config = dict(
    hidden_size=192,
    norm='rmsnorm',
    norm_eps=1e-05,
    attn_scale=0.102,
    init='uniform',
    init_std_qkv=0.0348,
    init_std_o=0.0,
    init_std_up=0.0348,
    beta2=0.98,
    max_steps=4520,
    dataset='wikipedia_en',
)
MLP neurons of a small language model. Each row is named by its layer, matrix (down: output weights) and neuron, and shows model dimensions 0-127. Each number is 50 + 10 x the weight over its row's rms, rounded and kept within 0 to 99.
A block is one neuron, or neurons of one layer that tend to fire together. After each block is what it responds to, as a language model described it from the Wikipedia text at the highest values.

L11.down468:48 55 51 68 32 51 39 65 53 59 44 54 50 30 35 42 48 63 56 51 50 48 50 59 39 51 59 38 53 51 36 63 27 54 37 52 63 51 50 67 66 21 22 64 53 48 51 48 52 38 63 53 25 45 57 45 49 55 51 53 49 48 41 49 45 62 48 61 53 44 58 47 58 50 41 31 57 37 40 47 55 44 46 62 46 40 45 41 45 56 49 47 54 56 59 72 40 50 42 48 51 52 45 62 58 46 33 51 68 53 60 50 50 69 30 44 55 30 40 57 54 30 49 44 40 45 49 43
Responds to: Name-fragment completion. Final piece of a split title or first name just before the surname (S-ir, G-ary, Christop-her), plus mid-word fragments in proper nouns (V-er-ona, B-ad-enoch).

L8.down107:45 45 48 48 39 54 53 59 39 62 50 62 40 53 53 44 53 39 42 58 60 50 50 62 43 38 61 52 56 48 52 52 51 33 54 46 50 56 69 48 39 59 40 56 40 42 49 48 51 59 56 50 16 50 57 43 41 54 45 59 38 59 35 61 57 59 42 46 50 68 39 58 47 52 58 76 42 60 45 44 56 61 52 43 44 40 60 69 62 38 64 42 45 47 50 57 50 64 54 44 52 43 50 43 44 50 57 57 29 50 67 50 55 44 53 65 52 51 38 49 50 56 53 44 35 45 52 39
L8.down475:49 55 60 43 53 46 52 48 70 60 36 54 44 41 44 33 52 44 56 33 44 53 48 58 37 50 54 38 52 37 43 60 58 47 57 58 39 61 57 56 50 45 46 34 38 42 48 27 54 47 46 65 67 35 65 52 50 45 48 45 55 32 43 60 61 49 38 44 64 41 44 55 52 41 43 66 67 40 56 56 20 37 57 39 67 43 53 50 62 41 41 45 54 53 75 48 61 55 53 41 51 58 52 49 51 52 63 62 70 35 39 56 55 44 67 50 53 47 45 42 63 45 55 39 44 44 51 62
L8.down518:54 43 64 58 52 30 29 53 41 39 49 48 31 45 49 46 49 61 58 44 52 40 59 43 32 43 57 64 38 46 44 47 53 72 67 40 49 41 44 49 48 38 41 53 48 31 48 52 44 77 57 48 46 56 58 45 29 54 62 52 55 41 52 49 60 67 53 49 54 63 38 42 38 44 47 53 65 69 39 52 29 50 56 32 60 46 31 52 45 57 59 40 47 50 24 49 34 59 66 46 47 60 60 40 42 51 36 50 33 55 36 49 52 60 40 50 35 47 42 65 44 31 64 46 59 49 57 55
L8.down556:46 64 59 44 37 58 44 55 61 50 36 50 54 52 50 50 46 42 40 49 59 36 48 53 55 51 38 47 45 38 59 57 72 61 50 37 66 31 53 49 58 69 43 60 53 42 52 46 55 60 52 48 63 54 57 67 43 47 38 39 26 51 61 54 53 67 41 29 63 57 61 46 39 57 78 63 38 62 48 47 51 48 61 42 59 49 54 38 52 39 62 48 55 39 63 43 55 60 48 45 49 45 34 29 56 59 56 49 46 39 51 56 49 55 50 45 44 43 41 53 56 39 57 44 64 64 53 44
L8.down647:58 44 36 59 48 42 55 61 43 44 50 60 43 48 40 58 30 64 49 50 51 58 74 58 41 57 52 52 37 61 66 46 62 74 56 33 44 53 52 43 59 42 47 58 57 58 59 51 44 60 56 50 40 62 59 67 35 68 40 50 67 32 53 43 56 61 39 59 60 51 50 52 52 48 50 42 47 58 39 44 44 53 66 60 53 51 54 51 51 65 45 55 47 51 66 49 35 48 58 49 39 43 55 44 35 57 48 44 37 43 60 56 60 32 58 47 48 45 57 55 51 30 58 39 35 56 57 26
L8.down650:48 35 50 43 54 42 58 51 53 61 44 66 47 50 61 51 56 50 55 53 40 45 37 53 49 28 55 46 53 51 42 53 43 54 51 37 47 55 58 56 54 53 47 45 40 41 50 40 54 42 32 50 04 47 64 46 66 37 47 54 53 41 53 51 52 47 25 54 92 56 39 55 50 52 54 66 50 57 61 40 65 46 47 58 30 49 49 52 52 50 58 38 52 49 47 58 51 59 49 26 56 57 48 50 50 55 38 60 58 48 53 47 63 52 68 54 44 41 59 56 49 36 46 48 41 67 56 52
L8.down652:57 42 54 64 49 58 51 60 54 67 36 62 46 38 55 48 66 65 49 54 51 38 45 53 47 42 52 63 74 57 57 43 47 48 56 50 44 58 51 49 57 44 52 63 37 55 49 47 49 47 42 48 69 41 69 45 66 48 52 58 42 27 65 45 54 45 32 56 66 63 47 52 54 38 56 67 60 31 36 37 48 49 45 54 43 32 54 39 65 39 54 46 58 55 61 43 41 55 49 47 38 76 45 44 34 43 34 37 46 51 52 67 47 42 76 45 39 53 39 55 75 50 49 46 27 57 59 49
L8.down747:51 45 42 56 36 30 50 50 54 59 53 51 56 46 66 40 49 38 45 44 54 24 36 51 28 37 61 48 55 40 52 30 38 55 45 35 44 53 56 55 45 27 61 41 40 40 39 62 54 64 57 46 47 47 56 42 37 44 57 56 38 56 44 54 54 37 40 62 55 51 38 32 47 44 53 47 58 43 70 34 43 44 36 38 52 34 39 32 34 43 52 36 62 56 52 60 58 71 44 50 63 43 35 28 32 57 39 57 36 53 48 62 49 67 68 62 57 57 39 54 56 46 55 67 41 50 63 47
Responds to: Word-completing final pieces. Final subword piece that completes a word split across tokens, usually a noun or adjective before its head word or of, e.g. st-ation, resear-ch, civil-ian, pain-ter.

L6.down219:48 37 61 49 59 30 71 23 50 50 39 40 66 49 66 43 57 57 46 66 56 33 40 40 30 39 54 53 60 39 49 42 38 44 59 57 66 49 45 52 59 32 49 63 46 58 44 42 57 61 46 41 60 51 60 34 49 49 31 59 49 54 55 43 53 50 36 59 37 42 66 52 46 39 44 44 59 45 48 50 58 49 37 33 73 68 51 51 52 54 62 39 54 58 62 36 54 29 51 54 52 56 44 50 38 57 29 61 36 33 51 47 53 55 61 40 48 75 54 56 58 50 55 47 38 50 62 60
L6.down519:57 40 68 50 32 41 32 60 64 45 46 38 71 42 55 37 64 36 34 69 60 51 48 53 49 37 44 30 47 30 43 76 61 48 51 48 36 46 62 48 44 35 34 67 37 48 60 50 68 51 52 54 51 44 45 55 47 56 54 53 64 42 51 60 45 58 65 45 51 60 44 48 56 34 35 60 56 49 61 57 36 50 45 43 59 46 47 39 52 64 49 70 50 65 52 54 49 71 43 44 55 54 54 55 63 56 49 42 65 58 36 44 51 58 29 45 30 49 35 46 60 39 57 73 59 46 39 43
L6.down532:34 43 54 46 50 53 51 30 50 59 31 53 62 57 58 52 47 46 39 49 50 59 61 39 42 53 60 35 56 44 39 55 40 63 45 44 42 47 52 56 54 38 49 60 32 56 44 57 51 56 41 51 78 57 53 59 46 36 51 44 51 27 41 40 51 49 53 36 54 71 47 42 54 45 47 47 53 53 48 42 49 29 54 43 54 51 41 56 48 63 43 57 59 49 42 42 50 76 45 51 37 48 43 55 39 50 35 48 24 48 34 27 48 41 49 44 56 67 52 45 69 55 42 68 50 52 56 52
L6.down576:31 37 49 48 59 63 67 39 60 55 54 43 47 53 64 54 55 42 67 50 48 30 51 46 37 48 54 55 56 51 52 53 27 43 66 40 47 53 33 72 48 29 46 52 47 49 30 54 46 60 46 40 26 58 39 43 35 41 49 56 48 51 44 29 50 50 44 54 52 33 50 44 42 55 43 45 57 67 39 44 43 42 57 42 43 54 58 66 55 51 57 32 48 39 47 44 78 50 51 52 44 45 51 42 65 56 42 28 54 56 44 40 37 44 49 44 54 47 53 52 40 29 50 63 42 58 52 66
L6.down625:52 30 37 52 52 46 45 48 48 59 54 55 46 55 51 63 59 43 50 46 51 48 58 60 39 59 47 67 35 66 48 59 53 57 52 43 66 40 44 35 43 55 51 61 47 45 43 33 53 38 45 41 81 30 63 44 42 55 49 60 58 45 40 45 65 49 69 40 67 38 66 58 55 50 42 57 30 55 63 61 52 45 44 38 66 52 54 63 40 60 47 52 53 61 52 63 25 45 36 51 45 50 57 43 45 54 57 63 50 46 38 50 52 44 62 49 42 54 38 58 43 40 51 57 37 35 49 60
L6.down651:25 53 52 46 61 49 61 40 26 64 44 56 53 60 42 56 45 63 42 46 54 56 50 65 44 47 43 54 62 47 49 39 47 56 37 49 41 51 51 56 60 59 38 46 37 53 60 54 66 56 65 33 52 56 52 43 38 56 36 43 39 54 43 37 48 37 49 27 39 64 51 55 49 39 31 47 60 62 57 54 57 39 65 45 61 50 61 70 36 43 54 49 47 46 34 45 57 72 53 46 24 50 42 59 46 39 44 60 43 29 52 27 45 38 56 53 44 58 46 47 60 40 57 61 45 45 59 46
L6.down687:54 47 56 58 62 62 34 54 47 43 50 54 41 33 48 41 55 37 70 66 29 60 64 49 49 52 50 36 39 49 37 57 56 46 35 46 58 54 40 53 37 34 68 62 49 37 51 36 57 46 44 47 32 46 56 35 58 53 54 49 37 50 47 60 66 56 64 60 47 41 54 55 47 41 45 53 53 45 44 54 42 33 52 50 57 60 61 39 32 42 51 64 53 67 41 51 39 47 52 65 40 65 47 58 38 40 46 67 67 62 45 58 55 58 56 52 66 76 49 56 52 51 39 67 49 51 78 56
L6.down721:52 31 38 42 38 63 51 46 49 53 58 39 43 42 59 42 56 51 54 42 45 52 32 45 38 43 42 39 66 59 37 53 44 62 77 47 48 53 45 45 44 57 44 59 43 52 47 40 61 62 54 57 57 39 54 40 50 57 34 60 64 35 54 39 56 49 73 50 63 60 50 36 48 46 44 61 57 66 51 56 32 45 46 41 42 54 46 30 46 57 54 41 59 51 60 38 54 48 27 58 53 67 60 30 49 69 47 49 24 43 65 42 42 46 55 47 51 51 53 68 56 37 47 63 53 46 52 73
Responds to: Word-final fragments, often subjects. Last piece of a word split into several tokens, often a surname or "they" as subject before a verb, e.g. Smi-th, the-y, Park-er.

L6.down20:53 39 55 44 51 50 49 49 42 42 39 58 61 65 47 63 69 46 37 37 44 68 63 42 41 53 40 57 58 53 38 39 47 61 54 44 50 61 23 40 53 53 38 42 45 37 48 34 31 30 55 65 63 44 48 50 55 49 65 43 41 63 64 72 43 52 46 46 56 65 38 61 36 47 61 40 44 50 40 57 49 64 64 53 50 43 52 47 49 58 43 40 39 48 53 49 47 53 41 46 60 49 44 46 37 48 51 51 49 52 43 53 62 44 53 43 47 54 55 71 55 63 52 50 55 27 32 45
L6.down277:58 58 45 60 43 50 54 38 25 45 54 48 55 50 51 59 54 60 77 33 51 59 48 30 61 58 54 51 55 53 48 45 43 61 56 50 34 59 41 55 62 39 54 46 56 45 49 48 54 49 60 51 58 47 60 59 52 69 49 62 48 52 50 72 47 42 35 54 50 63 46 41 33 43 51 63 62 55 52 41 46 42 61 37 63 45 55 58 49 62 47 41 63 58 27 47 42 48 30 38 76 51 53 50 61 78 45 60 31 40 53 50 62 54 37 47 58 60 25 47 30 55 58 50 52 53 52 34
L6.down411:36 47 60 50 41 67 56 75 48 46 46 63 63 36 63 48 49 56 36 48 45 51 64 41 53 55 42 55 55 39 30 46 60 52 51 42 51 55 50 45 51 58 42 68 49 75 58 35 61 55 60 51 66 50 50 62 56 28 68 65 46 40 54 51 55 64 52 50 51 49 50 46 38 28 48 56 49 36 45 55 37 47 66 52 40 57 47 65 56 56 53 50 51 48 71 48 35 62 38 52 61 67 48 48 34 53 79 53 63 58 29 43 50 63 49 53 50 59 48 51 56 46 55 47 58 35 39 32
L6.down471:51 80 54 70 61 51 47 47 50 59 39 66 69 45 39 64 52 46 62 50 47 45 40 35 55 54 59 38 50 44 59 61 60 41 58 40 38 39 55 60 51 48 49 50 60 52 52 50 54 34 40 65 59 53 32 43 50 38 38 30 42 42 50 55 54 40 37 54 51 50 34 39 35 49 55 34 58 59 51 46 55 51 46 60 52 48 38 45 58 52 62 50 33 49 48 68 33 60 41 51 51 52 49 55 54 50 46 62 41 48 56 62 42 28 56 57 60 47 39 48 43 59 45 33 66 46 46 59
L6.down601:62 47 51 35 64 53 59 56 52 51 50 32 59 51 59 30 38 51 42 45 54 45 41 78 59 37 42 47 48 42 55 64 49 49 40 37 36 49 56 50 61 43 49 31 39 62 68 29 55 44 53 48 59 46 58 37 66 55 43 60 41 48 73 58 45 43 59 42 43 51 63 62 46 64 48 44 49 32 51 44 51 43 37 59 40 60 39 46 43 57 50 58 61 54 51 55 38 53 53 42 38 56 46 49 40 44 43 53 49 43 57 41 52 51 48 45 41 52 56 48 59 63 48 40 67 56 76 37
L6.down653:58 56 63 67 49 55 55 61 70 42 54 52 63 40 53 49 52 53 49 49 62 58 60 61 52 46 43 40 60 48 28 54 50 49 42 39 42 39 46 46 52 39 53 65 61 49 48 54 43 47 50 47 45 74 43 50 66 41 44 65 58 60 60 36 58 45 38 57 48 49 54 50 35 55 26 34 47 48 43 56 65 46 19 49 57 34 49 40 42 53 42 45 50 57 60 65 50 42 31 47 56 59 40 58 43 47 48 54 56 54 33 40 57 62 56 38 42 70 50 57 39 58 52 13 48 39 33 67
L6.down737:60 54 61 47 42 56 60 28 38 55 56 56 48 49 41 41 44 64 58 52 56 49 40 47 49 46 30 34 37 41 49 50 51 64 32 54 59 54 57 47 73 43 47 53 57 56 50 47 60 52 59 52 52 60 29 50 55 67 46 50 58 48 49 40 51 39 56 57 46 51 57 71 16 42 30 49 56 43 61 47 51 48 47 51 41 62 46 57 38 50 48 54 47 35 45 40 35 36 56 64 56 77 53 47 57 50 46 59 56 47 59 45 53 59 68 49 32 39 39 67 44 54 52 45 56 54 36 48
L6.down755:67 42 59 54 47 61 38 62 43 59 47 52 38 53 32 57 63 49 50 43 43 57 47 44 53 55 45 41 61 55 52 49 46 68 70 58 40 48 47 53 44 42 64 73 43 33 43 44 43 62 57 50 46 54 59 54 48 33 69 57 39 51 39 71 58 46 34 62 70 63 66 57 55 58 49 51 48 45 64 60 46 53 58 48 52 56 54 56 48 46 59 36 56 42 42 43 29 56 55 49 53 37 61 32 43 41 50 56 34 45 49 47 53 45 45 50 49 58 46 46 48 43 46 66 34 45 54 48
Responds to: Post-initial word fragments. Second word-piece of words split after a first letter such as s/r/d, especially "ep" in separate, September, representing, depending.

L11.down517:49 63 43 54 47 58 37 53 38 53 50 35 55 66 29 48 40 36 67 66 47 65 51 41 59 40 52 63 56 38 55 48 46 61 69 48 50 47 39 55 50 47 66 58 47 57 38 51 57 63 39 50 67 57 40 61 56 55 50 34 63 55 56 61 56 50 32 15 51 47 39 38 47 56 41 50 47 32 53 41 31 56 41 52 57 72 40 51 67 40 50 65 65 46 66 33 56 43 45 51 53 38 54 68 46 62 47 55 46 47 49 46 46 52 49 57 52 42 61 65 42 52 52 34 57 61 38 52
Responds to: Split word and number pieces. Fragments of a word or number split across tokens, mostly a leading digit 1 in table numbers (13, 110, 1434), also pieces like ag-ain-st, th-ir-d, un-til.

L8.down96:47 65 53 49 43 54 44 47 49 65 47 35 71 58 40 57 33 44 53 53 46 39 59 48 45 49 59 61 60 41 47 44 40 51 28 51 49 57 37 59 63 52 54 55 39 46 43 42 70 58 41 64 39 50 79 61 59 37 43 55 48 51 49 43 55 59 53 49 56 56 44 56 45 54 54 61 53 30 56 46 53 66 57 65 31 32 46 62 63 56 32 51 54 63 50 39 55 56 56 44 59 57 42 64 45 60 61 47 42 48 50 34 37 49 54 56 68 46 46 60 66 52 44 41 42 69 64 35
L8.down134:40 45 49 44 66 51 42 43 57 42 45 48 33 44 37 61 59 44 56 64 49 48 64 60 34 50 34 58 50 45 38 44 70 44 49 38 45 42 71 53 65 54 38 57 65 57 55 52 63 55 54 32 46 44 52 43 50 51 60 32 60 56 33 34 34 44 39 37 47 31 59 44 49 39 35 30 37 40 56 52 37 44 52 47 36 64 62 31 49 57 54 31 47 43 49 58 66 44 57 57 52 72 54 54 41 39 35 48 61 44 63 59 48 65 54 47 58 44 54 26 36 41 47 36 60 49 55 44
L8.down252:63 41 45 49 50 48 49 33 67 52 35 40 33 52 52 42 62 43 61 69 63 54 48 33 40 45 46 55 78 37 40 34 47 61 55 53 53 51 47 63 59 46 39 52 49 44 44 52 42 53 57 42 49 55 39 49 67 60 41 36 49 32 57 61 61 69 36 61 49 45 39 41 56 44 20 60 59 42 55 57 37 52 56 47 51 66 38 60 50 67 39 43 48 48 49 58 60 59 41 43 31 47 53 39 46 48 33 49 41 49 48 41 50 47 50 55 36 64 46 56 56 57 50 39 58 55 46 42
L8.down330:46 49 48 43 56 28 53 61 51 50 47 46 47 59 32 38 66 47 42 51 46 59 60 58 35 53 47 56 47 67 57 55 32 42 51 64 32 60 63 30 43 61 66 40 44 34 54 60 62 68 26 48 53 58 68 65 44 53 50 38 52 46 47 58 45 59 65 52 39 71 68 46 62 53 32 58 50 55 53 56 45 49 52 50 56 47 51 41 43 56 54 72 52 43 47 72 63 59 59 55 53 55 62 53 45 69 60 33 51 69 44 42 52 54 46 44 57 64 46 51 49 56 46 47 34 55 58 55
L8.down674:44 42 75 44 64 43 48 64 53 41 40 67 48 43 40 70 43 37 67 57 43 44 44 37 51 31 41 52 63 37 43 47 62 43 48 52 51 59 52 59 43 55 48 67 44 61 32 43 55 61 51 53 55 53 44 56 66 53 59 34 57 30 56 41 64 64 41 45 57 63 27 54 52 50 45 25 60 43 36 47 53 40 43 43 58 70 50 45 35 53 29 42 58 40 61 41 58 44 54 30 56 45 54 77 49 59 60 44 59 52 53 49 48 48 61 56 64 42 55 46 41 39 44 57 47 52 39 53
L8.down691:57 44 43 32 73 46 39 47 51 51 58 63 54 36 45 35 58 58 47 42 51 57 37 69 56 58 43 43 58 53 54 48 51 45 35 56 43 56 76 30 70 48 55 40 55 34 52 41 49 51 71 51 63 42 62 41 54 46 58 44 49 57 52 52 50 61 48 55 50 48 46 44 55 51 37 51 45 35 66 52 53 37 45 46 58 52 39 50 17 46 56 57 49 53 61 41 52 39 51 34 57 49 60 42 72 44 68 41 59 34 35 48 67 59 32 45 41 66 44 59 41 40 55 50 51 39 48 38
L8.down712:62 45 48 53 56 38 46 52 38 56 43 63 60 59 46 31 62 43 46 41 42 41 40 54 49 42 51 43 46 45 48 34 57 68 47 57 33 54 45 59 46 35 43 59 43 55 41 43 55 35 56 56 38 42 40 43 40 48 62 61 51 51 36 48 56 53 55 59 69 51 49 50 35 65 64 48 72 60 53 65 57 39 59 44 53 42 42 45 69 41 37 32 21 62 50 54 45 44 49 61 51 44 53 62 41 54 53 57 49 40 48 25 47 44 50 55 54 68 45 50 49 58 60 33 34 28 32 49
L8.down766:39 52 48 63 50 56 44 61 47 49 48 49 27 47 43 45 54 39 47 44 73 49 39 38 48 47 55 55 35 52 47 46 40 32 49 50 50 48 42 44 37 40 34 27 33 48 42 45 53 51 57 45 42 56 43 35 48 82 44 56 43 42 43 54 77 37 47 58 49 50 60 40 42 38 58 51 41 44 50 43 56 51 67 49 55 50 55 56 48 49 49 54 57 63 39 51 52 49 38 37 50 52 35 65 52 45 39 37 46 49 61 51 65 43 38 48 41 46 51 48 41 74 50 44 56 44 52 47
Responds to: Mid-word continuation pieces. Second word piece of a split word, strongest for "ain" after "ag" in against/again, also Eg-y-pt, peop-le, ang-ul-ar.

L8.down76:46 41 64 24 57 43 30 41 40 44 38 31 56 36 51 48 61 51 61 59 58 43 35 61 56 37 56 39 35 56 32 62 51 52 40 55 40 64 57 48 62 55 56 35 74 40 73 58 57 65 50 53 52 59 47 43 52 45 41 58 51 54 63 54 55 49 53 42 38 67 41 27 55 42 53 53 52 52 48 52 47 49 39 53 58 50 35 41 24 61 39 40 47 34 38 51 44 52 53 35 55 51 27 50 45 46 42 57 60 58 43 47 36 53 53 47 52 51 37 46 47 62 54 56 35 43 52 51
L8.down102:38 75 59 46 49 59 54 39 53 66 51 37 64 62 47 41 43 51 61 44 58 42 61 58 28 41 63 67 41 45 45 63 47 56 48 61 74 62 63 52 73 49 51 64 54 60 59 44 55 54 65 54 58 34 51 66 45 55 48 68 56 53 44 52 54 43 54 43 34 65 52 45 50 44 32 62 55 40 64 56 57 49 48 40 59 62 43 62 58 51 58 55 58 64 41 48 71 62 47 52 35 51 50 59 39 60 45 46 59 57 59 51 39 44 38 56 36 63 58 57 50 48 48 36 59 51 40 63
L8.down142:49 52 55 39 48 43 49 52 59 47 43 59 58 71 56 46 44 48 33 47 58 35 44 52 43 35 59 45 77 36 69 36 55 47 27 69 56 52 56 60 60 25 32 60 44 65 45 36 64 41 58 51 48 46 52 43 47 57 63 44 70 63 40 45 47 56 34 55 68 49 53 65 68 36 52 44 57 37 60 43 34 59 68 57 40 48 65 41 57 43 64 55 53 54 45 38 49 52 60 55 47 56 39 39 45 48 40 53 53 43 58 68 43 52 70 44 38 57 59 53 48 51 54 62 56 56 55 53
L8.down180:41 34 54 31 48 68 47 48 50 61 37 46 39 35 51 59 69 36 48 72 38 46 59 55 52 34 47 23 58 36 39 67 59 54 54 48 58 46 62 48 73 43 47 33 46 54 47 42 43 49 52 64 52 46 73 45 62 20 56 51 50 42 50 55 45 41 27 55 54 61 57 44 58 64 65 62 53 46 43 54 36 66 39 49 38 64 49 55 48 64 41 58 43 58 49 51 38 42 48 39 50 48 51 55 44 59 45 49 40 55 27 46 56 56 52 28 55 51 48 57 60 47 51 58 62 63 51 52
L8.down356:46 39 50 64 52 48 46 45 35 57 65 53 70 83 49 66 39 54 44 46 45 67 47 56 38 45 46 62 43 54 64 28 41 49 57 35 55 45 41 44 52 52 52 49 69 54 60 45 39 56 47 59 39 22 55 41 57 53 50 50 58 43 58 59 58 52 57 54 37 68 53 45 44 55 46 51 53 58 31 48 57 42 45 55 33 41 55 66 62 67 42 33 53 52 18 55 37 39 39 32 53 61 65 50 49 46 50 62 44 56 69 46 53 71 57 43 39 50 43 59 44 52 54 57 27 47 38 54
L8.down483:37 67 43 54 49 49 38 44 43 43 60 54 63 48 37 55 42 49 55 44 36 58 67 55 52 53 57 34 39 45 39 60 44 55 28 39 51 45 51 35 58 59 58 24 75 49 55 49 46 62 59 63 41 64 41 63 42 46 51 53 63 47 32 40 56 50 51 55 51 39 57 43 50 28 40 35 56 56 36 61 78 52 27 59 48 51 51 43 37 64 38 63 47 58 48 50 42 52 44 46 61 45 40 52 55 38 67 37 55 46 46 47 50 42 44 45 35 47 43 42 45 49 54 45 66 31 38 57
L8.down621:47 42 52 44 54 31 46 38 64 60 46 60 40 45 63 48 47 44 52 61 69 44 67 66 56 51 49 50 43 41 49 27 63 59 52 47 43 58 56 60 35 40 49 40 38 37 76 50 51 69 61 44 52 45 53 53 54 55 41 50 41 51 62 52 56 71 59 56 44 44 57 60 64 36 60 56 58 47 40 39 73 38 41 54 55 25 60 64 49 42 63 54 52 53 49 53 51 53 61 50 66 50 57 37 44 39 44 58 56 43 67 42 53 29 55 53 64 42 58 51 53 63 37 44 57 61 59 60
L8.down649:46 39 40 61 42 61 54 60 49 42 50 60 55 52 38 56 64 65 74 53 47 47 44 58 63 44 49 44 62 43 42 47 46 62 53 82 48 54 56 57 55 51 60 31 50 57 41 39 48 55 47 59 52 48 76 32 53 73 39 51 58 37 41 37 69 37 50 66 52 57 52 59 52 50 49 46 45 59 51 63 41 45 57 42 35 59 51 54 53 57 62 54 51 41 69 45 35 38 51 29 51 45 57 40 62 44 54 38 45 33 50 58 68 32 59 49 57 28 65 37 32 45 62 54 44 44 62 70
Responds to: Word-completing fragments. Middle or final fragments of words split into several tokens, mainly names, e.g. Charl-es, L-a Crosse, Univ-ers-ity, Austr-al-ian.

L6.down77:70 39 45 46 51 44 69 33 69 46 35 60 27 37 46 55 55 60 34 39 73 43 29 59 58 47 40 52 50 58 40 35 45 61 44 55 49 53 45 51 50 50 60 59 51 59 51 46 69 46 61 56 46 52 62 48 29 50 56 63 39 54 39 56 42 40 52 47 74 37 41 55 47 51 32 57 59 59 32 53 61 42 50 50 44 47 61 50 51 47 62 61 38 39 47 45 44 52 49 51 56 60 35 40 45 40 36 59 68 53 56 40 61 56 64 51 67 55 58 45 56 43 61 61 27 35 57 52
L6.down137:44 66 57 53 77 58 52 58 58 55 56 56 47 50 47 66 42 46 50 57 39 39 57 54 64 44 54 60 35 49 50 58 46 56 40 45 30 39 47 45 44 64 49 61 53 42 43 35 50 59 56 56 54 35 54 46 55 46 56 50 49 54 41 41 48 40 40 41 45 71 49 59 50 75 56 51 61 58 38 52 55 47 30 38 34 35 50 29 55 54 71 45 30 42 57 58 53 47 72 50 44 51 59 55 39 34 46 51 53 55 51 46 64 68 45 56 59 61 58 53 56 64 41 44 44 43 43 53
L6.down164:65 46 69 49 48 62 50 43 44 43 60 33 51 46 64 41 51 63 51 59 52 47 53 47 32 53 55 52 63 45 31 38 42 58 49 33 49 48 48 60 50 62 47 47 57 46 47 56 58 42 49 47 58 34 51 42 55 58 42 29 47 46 52 54 58 45 54 46 46 63 47 41 69 46 54 53 56 54 49 35 37 46 45 68 53 50 46 37 43 70 60 58 62 47 41 31 43 65 66 43 37 53 62 53 48 41 68 53 62 54 45 49 49 64 51 59 40 62 44 44 55 45 30 44 44 56 47 41
L6.down364:48 55 49 35 41 48 35 51 59 33 54 30 59 68 57 32 48 53 50 44 55 63 57 34 50 59 36 66 66 58 53 52 47 33 53 56 32 42 42 36 49 53 44 37 46 62 55 34 43 62 66 48 64 68 53 58 64 69 48 59 66 54 43 58 37 51 63 40 42 69 43 54 56 48 57 47 53 32 64 53 51 48 63 55 56 56 67 43 56 52 54 53 51 54 49 54 40 61 58 33 63 57 55 52 34 47 44 52 55 57 49 52 42 51 60 52 38 45 44 63 53 37 54 69 47 50 62 38
L6.down473:51 51 68 51 39 63 51 48 75 44 59 63 50 62 58 40 33 50 43 51 59 48 47 41 45 42 53 54 43 56 35 53 33 41 55 47 44 33 29 48 55 52 55 65 42 37 53 47 42 59 54 49 58 59 45 59 64 55 45 53 59 67 59 38 37 44 35 50 51 54 37 44 62 46 60 67 55 66 45 42 46 61 61 46 49 57 66 47 55 48 46 39 51 57 45 41 40 40 47 57 24 47 41 55 46 48 41 49 52 55 62 52 63 59 40 56 51 69 53 41 47 46 60 56 41 51 40 51
L6.down611:57 54 54 53 52 51 44 41 31 47 50 46 52 57 57 48 59 70 55 53 74 50 47 45 58 36 60 75 64 45 39 44 42 39 38 38 53 53 70 42 61 52 37 60 68 43 57 47 64 47 38 53 32 43 54 55 57 59 37 35 53 64 46 37 36 49 41 38 37 39 48 76 42 22 61 47 56 39 48 34 42 48 41 39 43 66 42 45 50 40 44 64 35 45 47 52 33 57 39 52 53 47 34 62 47 39 60 44 52 37 45 49 64 44 52 51 56 44 66 45 54 41 45 42 59 50 38 60
L6.down676:44 57 64 72 37 52 35 44 45 51 49 41 64 57 27 44 38 47 55 53 60 54 58 20 67 44 58 66 48 44 61 40 54 61 47 55 47 37 56 46 53 38 47 59 43 48 51 45 39 39 53 38 61 50 53 48 51 46 54 55 55 47 59 77 63 40 28 50 43 56 43 36 43 40 34 36 68 53 67 61 62 52 57 59 39 63 49 36 45 64 62 56 53 50 55 37 46 69 53 34 45 56 59 55 46 43 66 63 49 52 38 45 37 71 58 52 24 55 53 43 59 54 37 42 50 51 64 40
L6.down696:47 36 43 22 46 39 62 58 51 50 49 43 52 38 41 47 58 49 28 43 46 53 47 62 45 58 57 57 61 54 50 51 51 51 70 61 42 46 55 50 55 36 53 64 39 39 39 67 53 49 50 43 57 37 36 35 55 19 57 47 29 39 48 58 50 42 64 49 46 38 54 66 55 46 62 57 45 47 53 50 68 53 33 53 55 47 48 49 45 27 62 48 51 61 55 28 52 40 74 34 62 52 62 47 49 45 52 39 46 45 52 49 53 37 69 57 60 42 40 55 54 54 29 48 41 64 58 52
Responds to: Mid-word fragments like "ain". Middle pieces of words split into several tokens, strongest for "ain" in remain/remaining/domain; also "n" in winner, designed, significantly, running.

L11.down107:61 39 66 52 69 27 54 49 49 49 34 44 73 56 73 30 45 60 53 53 55 38 35 30 39 32 56 41 60 38 56 62 42 45 29 45 60 49 49 60 50 43 58 25 65 38 59 45 41 65 60 46 40 43 45 55 51 52 58 51 31 41 48 56 39 55 39 55 46 60 30 53 46 53 50 60 45 45 66 21 53 53 61 50 52 45 47 42 28 59 48 61 54 52 49 49 56 48 59 55 59 65 54 42 53 55 58 37 42 41 68 49 61 48 43 48 61 56 56 54 59 52 60 46 45 38 67 57
Responds to: Mid-word fragment continuations. Word-piece fragments completing a word split into several tokens, often suffixes like -er, -al, -an, as in ent-er-tainment, termin-al, Europe-an.